Part of a small language model's weights: 3385 steps.
MLP neurons of a small language model. Each row is named by its layer, matrix (gate and up: input weights) and neuron, and shows model dimensions 224-287. Each number is 128 + 32 x the weight over its row's rms, rounded and kept within 0 to 255. A neuron's up and down rows have the sign that makes its largest values positive.
After each neuron's rows, "fires after" lists the tokens most often just before its 100 highest values on Wikipedia text that the model never trained on.

L6.gate856 [ 90 181 116 133 134 119 139 110  95 126 139 167 102  38 116 184 122 153 188 134 137 120  67 137 103 208  99  69 143 198 117 137 148 124 178 142 146 113 164 110 192 163 108 143 127 153 178 151 152 157 123 187 114 114 148 122 111 165 136 142 170 158  59 107]
L6.up856 [186 103 150 182 105 122 118 165  66 144 122  70 143 125 113 169 118 130 102  78 125 116 102 102  96 114 151 150 149 115 163 117 184 145 111  39 147 144 145 123 174 144 126 153 173 113 154 143  74 105  65 123 142 150  99 130 119 107 113  96  82 150 121 108]
fires after: " ", " ("

L9.gate706 [125 129  45 167 131 107 133  78 114 195 108  81 142 178 149 123 168 171 142 147 159 136 195 105 132 132 109 142 139  74 123 129 163 145  81  70 131 126 125 157 170 167 119 141 117  67 110 187 136  77 184  85  88  91 172  81 134 137 144 137 135 116  64 123]
L9.up706 [139  91 139 115 159 155 183 119 124 108 165 169 107 181 132 130 160 137  77 178 133 109 103  72 120  88  30 113  90 110  96  77 156 101  96  92 122  80 144 142 157 141  82 154 152  98 164 141 163 144  85  65 171 126 145  85  45 157 132  78 120 153  99 116]
fires after: " |", " on", " On"

L8.gate1161 [122 123 104 138 116 107  85 137 126 105 121 118 100  91 140 137  73 166 124 158 172 132 112 133 143 151  74 127 158  71 133 114 108 144 151 142 127 145 136 121 119 127 121  81 193 151  86 191  93  77 121 131 120 108 176 146 100 153 131 154 135 108 115 169]
L8.up1161 [ 90 195 131 150  80 129  89 180 130  78 115 134 122 110 109 155  94 115 128 141 118 113  78 129 137 111 114  93 216 127  96 186 140 102 171 106 144 217 154 111 123 139 140 105 105 107  72  97 130 119 162 140 126  69  92  95 117  81 120 121 155 138 135 109]
fires after: " ", " (", "–", "==="

L7.gate1321 [127 111  79 153 139 128  60  53 144 192 158 129 161 127  85 129 163  76 102 178 187 102  84 112 105 126  85 140 119 103 125 101 152 129 131 167 146 127  82 137 156 150 122  96 132 145 178 151 192 127 161 187 157 156 195 186 108 163  71 135 152 138 133 155]
L7.up1321 [184  81 114 145 158 145 135 138  99 150 153  81 109 100 159 151 128 157 177 145 118 174 160 111 159 102  58 116 163 177 154 112 150  62 144 140 130 142  68 118 170 149 159 122 122  90 155 175 208 180 168 154 152 143 108 111 165 142  88 155 169 130 158  64]
fires after: " ", " the", " |\n", "\n"

L6.gate383 [ 71 136  85 124 145 133 109 134 160 122  69  85 114 137 120 167  92  97 174 137 169 119  98 136 140  92  99  97 133 155 161 124  92 131 106 136 112 125 117 158 130 168  93 151 131 195 157 176 158 121 112 118 104 170 202  91 109 115 162  83 164 191 126  80]
L6.up383 [175 144 128 142 179  75  75 162  65 125 184 109  96 114  70 117 124  69 150 151 116 126 108 100 173 147 137 127 113 157  89 102 126  63 151 168  96 142  99 173 179  97  96 139 147 145 183 176 142  78 162 157 158 154 110 182 123 138 113 126  99 145 120 104]
fires after: " (", "P", " P", " \"", " p", "p"

L9.gate1181 [115 149  95  86 138  98 101 122 138 163 131 168  86 113 164 146 177 145 119 143 124 110 110 223 118  92  70  88 174 155 123 121 117 164 150 129 144 122 150 144  67 180 152  76 111  98  50 103 145 123 133 145 154 142 141 125  75 107 102 149 115 120 138  75]
L9.up1181 [143 152 127  88 176 115 134 124 110  74 102 161 114 119 113 119 189 146 136  86  87 136 132 104 217 130 163 131 104 141  72 136  98 109 199 114 180 108 142 101 137 132 120 127 118 172 163  98 141 102 160 130  99 202 134 156 116  85 107 188 175 167 162 117]
fires after: " ", " the", " |", " =", "201"

L8.gate579 [157 124 122 185 112 129 106 155 104 168 126 136 135 140 145 135 126 151 116 161 139 169 161 139 137  85  92 154 156 117 148 133  87 109  99 153  92 125 150 135 129 158 114 110 130  94  91  69 147  97 134 198 103  81 122 153  81 172 106 183 175 115 142 139]
L8.up579 [128  95 103 124 114  99 116 165 149 139 125 122 117  60 152 167 145 108 175 143 157  82 132 132  96 144 140 100 118 158 168 116 146  77 127 185 111 147  83 137  77 106 160 133 150  95 143 189  67  92 154  83 123 112 133 103 143 152 128 109 155 194 186  82]
fires after: " the", " ", "201"

L7.gate296 [141 133  90 175 167 176  90 125 140 155 140 157 143 151 144 146 117 195 136 133 161 142 151  99 128 196 105 179 144  89 114  89 133 133 185 100 120  96 107  62 132  83 198 137 134 158 118 148  87 130  83 129 103 134 203 183 149 123 128 115 110 110 112 104]
L7.up296 [ 72 172 117 174 150 142 142 120  76 100 145 125 113 104 138 146 170 143 148 219 137 122  47  94  67 165 112  95  96 107 149  91  89 129 127 127 106 141  91 131 141 156 134 227 140 126 145 154 100 147 141 149 160 165 148 115 127  94 125 166 130 117 175 126]
fires after: " ", "202", "201", "22"

L9.gate1074 [101 150 106 137 138 104 133  95 130 190  10  67 151 144 140 132 158  76 125 143 144 130  65 113 111 119  96 110 133 108 134  94 112 156 125 102 135 102 129 125 159 119 103 102 153 191 110  89 156 135 118 145 180 177 132 101  81 178 140 124 163 133 121 159]
L9.up1074 [136 136 144 106 125 127 160 162 156 139 158 124 129 136 148 111 109 128 120  98 131 173 158  85  93 163 110 126 151 131 106 106 141 125  76 168 107 126  97 148  71 106 149 129 152 100 108 109 146 171  79 221  89 142 135 176 124  87 169 140 172 145 149 111]
fires after: " ", " |"

L10.gate1201 [157  83 127 110 126  62 124 103  98  82  75  90  81 166 150  84 114 139 145 178 141 122  84 123 158  97 119 128  93 103 128 118 122 101 100 118 146 110 134  94 174 218  83 127  93 157 126 132 196 109 198 109 102 139 121 158 110 111 121 128 111 126 105  97]
L10.up1201 [105 157 144 167 148 135 170 121  94 167 158  91  94 146 147  89 103 133 133 156 115 119 183 114 137 177 179 134 114 125 124 171 130 107 135 132 138 107  80 148  97 147 163 146 185 126 161 116 111 132 150 109 155 111 153 175 104 124 160 141 125 164 101  55]
fires after: " ", " (", " on"

L10.gate338 [155 121  37  67 106  64 119 199 121 149 101 129  72 202 119 134 182 106 115 127 116 130  82 118 139  72 145 120 108  82 153 120 105 119 120  61  84 108 148 141 176 137 123 133  57 175 118 156 100 160 126 129  92 153 152 183  80 123 176 142 136  64 126 143]
L10.up338 [152 176 175  95 173 157 107  85 146 106  83 101  97 122 163 145 130 117 163  99  91 124 162  93  71 133 120 156  63  77 224  71  99 123 110  42  95 108 152 131 128 120  58 148 167 134 133 149 145 146 157  92  75 103 160 137  97 138 102 126 176  60  50 156]
fires after: " ", " |\n", " and", "'\n", " |", " a"

L10.gate1158 [164 155 152 151 229 173 156 118  44 134 130 136 141 144 164 175 151 149 185 124 104 127  89  97 124 139 101 153 173  95 123 153 157 126 129 136 161 146 135 167 146 147 147 161 120 159 141 101 127 118 129 156  76  89  96 170 148 134 123 109 200 195 105 117]
L10.up1158 [136 104 111 154 108  95 172 123 163 168 103 116 160 172 113 191 123 127  90 150 127  94 144 134  93  48  87 143 132 151 112 151 143 109  87  99 153 161 165 126 143 147 111 186 105  80 105 103  98 122 127 184  93 167 100 154 132 137 117  93  78 108 114 134]
fires after: "\n", " |\n", ")\n", " "

L9.gate1155 [128 128  79  82 142  81 135  99 129 129 158 128 108 186 147 160 161 148  88 194 170 114 119 103 137 156 132  72  73 152 135 135 134 176 105  96 162 119 138  80 122 165  74 129 101 145  34 175 117 114 119 141  76 136 144 166 121 127  98 144  76 139 121  83]
L9.up1155 [121 176 121 153 148  97  69  67  61 130 121  59 107 109 161 154  59 104 142 157  80 154 120 145 140 139 148  97 127 145 103 169 111  97 130 126  82 131 115 148  86 120 165  87 131  88 107 242 140 156 198 119 147 168 106 142 110 147 155 129 134 200 143 122]
fires after: " ", " ("

L8.gate737 [ 88 170 121 109 160 127 105 143 107 144  25 127 117 210 142 175 121  78 108 161 175 161 109 131 139 107 107 139  96  83 121  80 104 113  92 122 141  94  57 128 119 141 110 117 127 109 125 146 173 159 145 137 142 133 178 123 170 101 145 135 139 157 128 150]
L8.up737 [132 126 147 118 182  97 116 141  39 146 172 120 139  84 156 118 150 113 146 104  74 155 115  79 161 122 157 153 113 152  75 110 122 163 106 156 125  74 169 105 123 100 131 172 112 111 142 124  89  91 105 105 126  74 173 101 142 154 123 154 151 113 116 113]
fires after: "–", " ", "-"

L8.gate484 [104 124 106 170 128 142 129 153  46  79 100 150 118 166 118 112  31 189 136 128 184 147 112 186 153 135  96 163 104  92  92  84 120 169 156  93  93  86  69  89 111 147 117  96  92 132 100 140 151 124  92 112  57 126 200 120 103 134 134 114 138  82  68 134]
L8.up484 [130 162 116 149 118  80  81 115 125  88 102 153  80 127 185 102 169 173 141 147 107  60  82 148 122 204  94 121  96 160 153 153  85 170 151 128 130 138  92 111 116 137 122 147  83  88  52 119 107 137 116 100 159 112 159 153 141  87 170 150 153  91 125 183]
fires after: " ", " ("

L10.gate1278 [124 139 165 125 178 128 136 117  85 126 114 140 151 138 116 166 174 165  90 194 163 127 115 121 145 163  41  95  91 141 138 158 148 148  99 128 162 154  59 123 125 169 108  52 119 104 100  55  75 144 152 144 119 190 120  95 155 145 105 135 130  91  53  44]
L10.up1278 [166 105 113 157 102  60 133  86  94 101 158  88 148 157 168 115 108 121 137 148 111  98 135 146 142  95  80 125 146 109 185 131 164 146 166 101  88 151  93 119 111 171  82 157  76  88 125 104  95  79 110 162 115 107 181 132 188 108 144 140 120 121 137 184]
fires after: " ", "\n", "–"

L10.gate322 [134 102  53  80 135 112 167  54 135 137  91 126 119  65  82 147 171 117 168 164 137 131  75  91 150 164 140 141 107 150 170  71 138 116  88  91 142  71 117 148 114 113 139 221 144 150 102 141 133 153 155 153 164 127 128 108 139 103 147  74 104 119 140 116]
L10.up322 [106 132 136  79  68 116 130 155 158 105 105 122 106  23 110 181 194 120 136 199 156 158 131  83 163 118 154  81 166 110 147 166 170 163 149  72  91 174 117 127 116 107 134 149 123  87 147 165 117 176 170 174 125 113 146 141 136 126  98 100 178 128 124 127]
fires after: " |", ":", " of", " about", " were"

L10.gate436 [172 128 129 129 152  78  81 112  84 161 162 108  97  83 181 113 129 125 185 142 141 154 105 134  87 102 123 148 144  95  82 113 119 156  80 143 125 115 163 142 150 132 115  79  88 101 154 153 161 142 126 108 126 161 140 135  75 191 115 108  81  64 169 178]
L10.up436 [134 157 119 107 140 170 135 109 133 133 113 161  55  88 112 168 159  94 142 181 154 156 141 137 103 130  73 102  90 107 138  53  91 125 163  85 207 107 103  89 154 136  82 167 147 109 124 201 111 129  89 131 204 146 107  97 107  96 134 128 112  92 158 119]
fires after: " in", " ", " from", " on", ",", ":"

L6.gate1088 [ 97 210  91 156 102 147 113 109 156 126 112 116  88 126 158 179 131 119 144 140 157 140 130 151  84 163 115  77  78 107 102 105 145 132  92  89 140 142 132 142  73 177 177 119  95 146  97 139  98 154 130 141 138 110 136 127 117  87 115 134 101 155 103 125]
L6.up1088 [120 142 139  65 165 139 120 165 157 160 144 106 143 143 108 139 121 123  94 146 147 112 132 111 161 148  99 181 156 122 106  95 141 138 124 111 134 121 123  94 112 128 159 113 115 153 147  82 130 112 106 112 127 130 159  94 172 117  96 131 116 113  66  53]
fires after: " ", " |"

L10.gate568 [161  65 128  99 191  94 188 171 110  90 139 151 180  61 104 149 161 165 154 208 184 144 175 130 127 189 114  98 113 170 119 124 127 143 166 137  98 132  89 142 136 160  87 175 156 169 119 120 162  76  74 154 103 176  90 153 127  98  99  98 182 196 140 126]
L10.up568 [145 145 152 120 166 146 105 181 158 127  81 117 203 108  88 133 137 152 129 106 125 135 126 126 150  69  99 158  84  61 183 121 105 133 142 161 157 143 152 112  57 168 134 115 171  62 163 177  42 169 124 153 133 127  93 109 209 120 140 102 101 130 122 127]
fires after: " ", " |", " co"

L8.gate820 [166 113 120 116 125  98 103 133 134 132 111 133 143  76 216 144 144  87 175 161 177 175 142 141 126 130  93  88 168 100 168 118 124 143 173 140 150 129  81 143 145 137  73 111 113 145  73 102  92 136 115 146 101 133  88 141  99 165  81 131 167 141 130 112]
L8.up820 [118 123 152 136 157 133  91 186  86 125 155 174 129  76 139 121 126 118 187 124 113 128 135 115 102 151 117 154 117 126 142 143 127 105 158 153 159 110 157 106 131 137 105 138 103  82 124 123 106 106 129 131  75 139  99 153 158 132 133 125 122 221  56 115]
fires after: " the", " The", "The", "==", " in"

L10.gate867 [127  93 125 183 159  76 130 150 124 148 120 136 148  99 195  86 130 111  81 108  96 165 139 150 159 157 147 137 117  86  99 125 136  70 144 116 171 102  91 189 105 108 194  86 136 126 104 197 108 152 104 151 152 123 117 129 146 141 129 155  57 110 200  99]
L10.up867 [161 131 120  77 140 168 142 104 112 144 105 139  97 158 147 154 141 150 125  92  77 136 164  84 172 150  45 115  75 128 121 106 123 191 127  88 141  92 102 130 205 122 106 173 135 163  49 138 104 177 124 113  67 110 122 147 125 135 132 126 156  97 143 103]
fires after: " ", ".", ",", " (", " .", "-"

L8.gate701 [169  98 123 119 165 112  97  92 166  51  96 106 113 155 125 138 141  99 165 181 203 131 151 128 120 158 178 140 124  96  93 117  85  79 124  67 154 115 166 110 141  91 145 110 167 137 116 124 163 118 143 161 130 127 123 171  84 178 101  68 129 183 134 128]
L8.up701 [144 129 128 123  96 111 142 155 206 139  80 129 102 121 104 126 163 185 135 208 145 149 167  99 104 173 105 156  75 150 171 109 122 121  94 101 131 161 149 145 122 173  34 176 150 130 196 173  91 164 105  93 128 142 138 156 189 128 118 150 143 156 115 145]
fires after: " ", " |", "–"

L10.gate372 [153 153 120 181 100 146  72 147  75 104 102 157 135 172 166 143  93 190  82 180 127 149 134 146  84 147  97 151 158 105 123 121  89 155 135 120 172 165 128 148 160 124  98 157 116 113 117 143  89  86 123 136 155  97 161 117  76 122 121  81 108 114 134 133]
L10.up372 [105 145 129 117 135 124 146 121 117 100 126 130 159 175 232 102 164  57 145 176 137 115  58 116  87 175  24  90 127 148 113 158  79 135 100 101 103 110 177 150 106 102 146 137 136 117  77 162 180 131 132 117 145  78 143 145  88  96 156 122 151 135 124  92]
fires after: " (", " on", " "

L8.gate531 [ 89 124 119 188 146 103 138  83 104 126 150 132 111 125 170 151  99 138 129 185 144 132  79 118  91 111 108 173 130 118 136 103 112 153 117  68 124  41 150 116 151 110 117 115 141 152 110  94 154 148 149  89 135  99 183 134  70 119 139  63 144 146 190 174]
L8.up531 [112  96 111 170 124 168 145 124 123 118 139 140  75  87 189  91 104  65 141 127 104 142 118 108 150 119  84 127 156 171 125  79 136 149 165 145 146  66 139  72 131 149 141 161 125  84 127 116 135 182 133 167 187 130 144 131 123 168  91 157  83 116 143 165]
fires after: " |", " and", "-", ":", " ", ","

L10.gate822 [186 117 103 130 139 103  95 112 136 131 112 112 103 143 132 133 100 159 216 133 113 190 117 144 156 151 117 121 178 133 117 110 149 147 144 116 120 102 137 161  85 166 110 144 137 208 150 167  79 116  91 136 109 161 127 151 202  94 101  75 123 124 158 144]
L10.up822 [154 152 158 117 139  98  95 163 164 158 121 121 167 157 132 157 136 157 133 114  51 115 101 113 176 130 141 133 114  92  59 146 176 192 127  72 170 106 158 127 119 152 108 148 149 166 140 172  99 107  81 150 104 133  98 128 152 130 188 103  99  91 141 144]
fires after: " ", " (", " c"

L10.gate733 [159  81  59 131 182 100 145 104 104  73 165  98 142 168 141 110 172 110 144 119 193 136 116 121 137 112 145  95 124 175 166 194 133 107 175  85 155  86 124 131 127 149 120 127 106 164  40 124 117 118 141 159 150 118 121 128 136  95  93 121 163  73 167  95]
L10.up733 [ 91  80 118 123 110  80 134 110 139 159 126 124  71 147 131 144 139 137 143 204 137 106 141 103 119  76 144 107 128 162 140 115 169 149 167 173 106 146 147 170 163 166 168  99  90 127 167 181 140  73 139 179 159 158 118 163 145 128 145 140 140  94 149 138]
fires after: " |", ":", " of", " am"

L8.gate498 [134 174 151 134 145 103 104 126 132 161 100 115 113 132 156 163 128  90 107 145  76 106 100 144 101 134  86 149 125 133 153 150 116 134 130 128  61 106 187 176 148 144 164  79 122 123 114 112 147 106 109 130 118 150 143  76 123 173 126 143 164 156 124  86]
L8.up498 [116 169  79 165 105 138  77 121  92 127 161 150 101 104 116 160 176  98 126 125 108  99 109 146 177 109 130 128 153 155  77 129 142  72 136 155 144 159 135  99 143 149 119  96 135 112 117 124 109 146 106 102 142  86 111  62 134 181 156 170 146 182 127  93]
fires after: " the", " a", " an", "202", "201"

L9.gate31 [145 140 151 113 165 113  99 124 104 142 107 166 151 195 140 190 129 150  97 153 103 126 160 165 126 166 120 124 172 162 121 136 137 142 130 122 180  85 177 103  92 132 181 160 163 209 156 138 115 126 114 148 118 166 114 170  40  52 140  64 108 105 106 154]
L9.up31 [142 137 120  92 142  53 133  81  97 116  78 164 100 159  92 105 171 128 131 116 120  85 138 117  97 141 139 106 157 113  13 106 161 137 113 159 138  53 201  89 126  93 131 171 134  88 150 129 111  86 146 136 132 122 132 152 121  90 152 139 109 159 134 119]
fires after: ".\n\n", ",", " and", ";", " in"

L9.gate632 [ 60 117 115 102 142  75  77  77 164 140 166 146 115 129 160 137 151 127 127 130 212 147 129 134 148 142 150 148 153 114 141 130 182 138  89 168 144 164 112  92  99 170  83 126 167  95 122 189 124 112 156  48 139 160 144 130 121 204  44  90 108 129 135 167]
L9.up632 [151 144 145 107 209 117 160 122 106 118  99 125 197 118 188 164  99 132 122 183  74 124 113 125 103 163 154 120 105 149 139 175 136  85 123 102 185  67 124 102 100 156 156 146  88 145 171 110 149 163  96 177 147 150  83  81 139 111 159  66 182 144 124  98]
fires after: " |", " the", "1", " mid"

L8.gate942 [132 119 151 146 108 184 120 132  82 126 103 152  48 206  74 163 163 113 172 156 126 111 116 126 134 143 109 145 111  75 126 177 173 119 141 139 144 146 161 111 150 104 105 140 171 217 102  89 101 112 126 188 171  70 108  97 118 104 130 129 112 156  95 130]
L8.up942 [152  46 156 236 109 130 151 124 127 189 148 137 124 160 140 121 112 127 152 196 109 105 122 161 118 104 170 110 126 109 101 153 152  98 104 151  87 136 100 173 121 176 106  93 112 163 101 115 127 147 105 127 109 150 222  82 175  19 120 138  95 180  84 180]
fires after: " P", " F", " p", "ó"

L10.gate613 [188 129 147 186 179 164  63 114 107 170 136 137  87 122 137 193  91 101 123 107 156 115 160 162 125 152 164  81 146 163  94 133 167 141 151  79 143 128 146 118 130 114 132  62 134 113  98  90 132 160 119  81 102  82 131 174 111  94 108 112 176 103 112 172]
L10.up613 [ 64 122 145 120 148 146  85 105 119 123 136 178  92 169 158 122 102 123 147 127 129 125  96 109 108 105 174  89 156 155  84 136 130 144 140 123 123  65 201  90 194 128 115 127 136 138 125  65 138 103 142 135  99 154  85 159 105 103 145 124 135  30  67 105]
fires after: ",", " January", " April", " February", " in", " May"

L8.gate1293 [168 142 104 155 119 146 114  85 175 124 158 102 130 172 127  89 121 124 117 146 144 111 144 103 133 105 116  92 119  83  40  87  98  46 143 164 157 142 142 132 175 126 140 120 121 110 161 163 183 144  68 210 132 130 160 167 144  86 127 162  86  47 171 141]
L8.up1293 [117 181  54 128 128 126 178 121 121  91 150  83 117  84 158 165 103 128 183  99 129 135 106  88 123  99 141 148  89 153 141  91 184 115 120 141 125 156 145 162 130 167 143 169 132 110  97 133  90 106 136 165 179 104 104  99 111 110 155 104 152 157 162 154]
fires after: " ", " F", "\n", " el", " (", "."

L7.gate810 [180 136 155  96  89 120 152  83  87 142 116 109  93 118 106 100 143  72 170 150 167 140  99 187  86 133  52 109 135 129 150 137  71 131  98  24 161 160  97 132 147  53 133 119  83 140 112  98  96 140 147 172 111  96 196  92 119 103 135 140 105 161 170  82]
L7.up810 [ 65 152 148 187 127  99 104 135 126 131 109 124 105 124  89 143 103  87 103 100 183 131 126  74 183 130 141 122 161 150 143 134 134 103 150 149  86 120 146 139  87 173  49 136 163 107 136 154  60 188 122 149 103 129 151 149  97 120 151 182  96 165 125 113]
fires after: " S", " s", "S", "-", " M"

L9.gate930 [179 156 134 139 119 122 105 102 136 138 135 132 141 114 120  81  97 123  78 126 145 147 190 122 108 121 106 123 140  81  70 118 153 104  93 152 130  76  85 150 159 136 114  62 117 112 159 173 130 129 157 177 181  83 165 166 155 202 176 139  97 160 130 208]
L9.up930 [123 104 154  69  82 136 119 147  88 101 160  96 122 168 164  99 132  96 120 117  93 134 136 145 131 137 154 107  96 150  88 144  92 133 186 147  92  78 111 150  74  75 134 119 143 158 106 128 149 126 179 103  79  85 136 186 139 111 138 160 115 127 223 116]
fires after: " ", ".\n\n", "at"

L6.gate297 [133  96 129 137 154 126 154 132  81  93  95 161 131 134 132 134 139 143 223 117 225 182  90 198  87 159 139 166 157 146 113  98 146 159  83 108 154 115  57 152  82 128  98 157  61 196 106 138  91 104 105  99 101 146 104 163 122  94 172 124 175 136  99  78]
L6.up297 [155 171 133 110 119  93 188 182 131 107 124 112 102 122 124  94 125  98 109 180 156 173 159 169 184 106 120 140  90 175 161  63 192 122 110 129 119  93 103  69  96 168 107  98 106 152 142 142  69 200  72 121 141 133 201  65 116 154 136 104  61 100 136 122]
fires after: " was", " were", " is", " a"

L8.gate678 [112  86 141 148 132  86 114 148 114  98 101 139 156 172 160 222  71 143 141 145 138 144  99 156  77  81 150 105 111 107 140 117 166  93  84  85 114 115 157 171  70 152 114 108  90 172 126 164 114 128 103 146  74  77 139 134  85 179  77 118 141 148 128 132]
L8.up678 [141 102 142  94 112 178 143 129  99 121 101  80 118 131 187 101 164 152 149 153  90 145 156 116 139 151  97  56 151 144 142  52 102 166 135 115 147 106 172 104 129 152 107 130 183 147  76  82 127 106  86  88 116  92 102 116 118 118  68 154  81 112 129 173]
fires after: " ", " a", " the"

L6.gate441 [116  79 132 128 140 125 148 103  88 129 136 115 159  89 168 119 103 101 139 121 127 130 116  81 168 130 126 100 149 161 137  99 118 118  97 171  93 101 124 119 187 133 109  87  96 140 163 149 100 108 131 149 107 120 121 141  83 136 101 115  95 142 134 151]
L6.up441 [151 129  94 153 113 118 111 135 136 120 144  47 179 129 131 164 132 130 135  99 134 111 158 154 143 115 137 136 178 137  83 215 108 131 114 125  97 208 140 112 111  75 165 148 106 136 152 165 135 142 140 106 141 107 217 117 121 159 104  84 144 148 110 166]
fires after: ".\n\n"

L9.gate603 [155 173 132 119 156  92  87 139 174 117  96 181 117 102 123 159 122 153  96 151 206 133 137 120 143 169  85 108 234 131 140  59 176 176 124 132 163  54 114 102 165 154 151  73 190 197 133  81  55 155 122  56 149  44 128 106 159 105 175 163 122 168  77 170]
L9.up603 [154 115 150 101 186 177 118 151  39  61 130  71 161 146 114 149 125 114  99  57 146 161  99 110 143  84  72 162 177  98 117  63 128 136 132 137 129 104 181  85 132 114 128 150 173 130 155 106 182 134  88 141 160 158 108 180  80 187  98 124 162 152 178  98]
fires after: "In", " in", " In", ",", " Ex"

L6.gate1335 [172 130  84 133 137 146 149 101  81 134 182 189 143  99 134 130  60 158  88 138 171 161 117 128 101 105 161  63 133 183  60 128 109 114 159 136 131 147 122 147 137 170  61 103 125 160 108  86 140 100 109  88 101 175 132 158  91 135 139 127  69 175 174 163]
L6.up1335 [148 126 117 166 159 158 123 101 101  89 125 102 182 135 136 111 106 159  89 113 118  88 125 136 147 109 144 113 143  76 102 194 113  93 163 125  63 175 149 145 114 107 107 150 119 152 184 139 162 138 111 130  59 178  45 145 192 122 146 167 109  90 101 134]
fires after: " ", "\n", " P", "'\n"

L6.gate1341 [172 126 121  98 108 119 103  96 115 151  91 134 136 132 125 112 132 152 143 153 121 198 127  74 186 121 143 120  69 109  60 133 125 114 101 100 138 143 150 197 135 114 150 138 145 219  99 128  94 128 116 118 143 109 154 105 192  84  96 120 144  79 132 174]
L6.up1341 [127 103 185 151 149 142 151 140  93 151  79 154 144 146 131 120 155  62 135 166 175 158 120 129 189 149 125  72 102 142 164  83  55 121 117 161 162 178  96 113  97 146 136 186 152 151 121 196 122 148 132 108 168  98 160 172 142 107 114 161 117 113 134 157]
fires after: " P", " H", " p", " Sp", " V"

L6.gate1106 [104 169  77 191 119 170 137  49  92 115 115 118 117 133 159 153  92 143 147 115 153 142 132 145 111 124 155 164 129 134 134 145 178 109 171 130 111 148 126 137 186 137  79 184 133 123 101  70 169  74 117 145 143 144 135 162 151 177  79 111 149 144 145 180]
L6.up1106 [ 98 126 105  75 136  67 129 126 173 135  25 119 139 180  99 154  93 105 139  57 130 109  81 134 108 132 144  88 138  86 117 128 137 127 121 124  82 186 122 183 145 159 140  68  79 143 145 119 107 108 162 144 148  98 161  99  99 151 162 156 220 118  86 138]
fires after: " K", " W", "w", " Ch", " k", "od"

L6.gate892 [167 148  74 166 148 105 123 166  93 118 165 105 104 126  98 126 140 128 107 153 133 130 223 151 114 146 145 152 116 120  63 132 120 121 134 165 207 148 115 183 112 178 142  50 141 137 105 138 110 143  97 121 177 127 129 112 101 126 161  84 131 158 152 153]
L6.up892 [147  80 113 136 139  96 113 151 156 129 152 126 154 204 135  99 127 190 158 156 110 143 112 143 175 135 177 141 156  81  58 162 131 122 131 144 182 149  99 112 126 149 132 144 112 166  68 109 165 119 102 149 138 166 107  97 146  58  68 188 152 138 151  83]
fires after: " ", " b", "–"

L10.gate71 [168 158 148 160 162 129 170 156 129 112 148 116 137 115 134 108 125 143 161 105 146 129  82  91 120 132  92 175 117 120 113 142 143 117 140  78 148 110  49 105 117 182 150 119  67 127 106 155  90 195 124 132 150 109 180 152 156 158 138 119 162 150  82  97]
L10.up71 [134 182 159 121  74 114 111 108 148  63 105 134 127 111 141 144  90 112 124 110  90 131 121 156 116 107 100 123 139 123 110 154 172 190 144  36  90  89  96 156 118 130 159 155 110 147  98 120 164 110 147 174 111  88 173 135 105 115  89 102  98 141 154 109]
fires after: " ", "|", " st", "=="

L7.gate629 [144 185 178 101 124  87 163  70 121  88  61  98 130 174 177 156 146 157 113 126 157 137  50  82 141 198 106 100 167 137 173 182 104 144 159 131 126  80  97 116 134 138 107  37 115 108 130 117  83 147  79 133  72  91 133 136 119 163  40 150 187 126 118  51]
L7.up629 [107 156 177  95 135 109 146  99 110  84 131  92 128 103  99 154 175 214 171 121 137 142 158 131 103 189 139 106 197 161 185 156 125 142 149 125 155 104  64  60  47 165 134 128  92 120 174 147  88  69  95  97 116  93 149 165 125 161 168 115 142 128 107 163]
fires after: ".\n\n", " |", " (", "\n\n", "8", ";"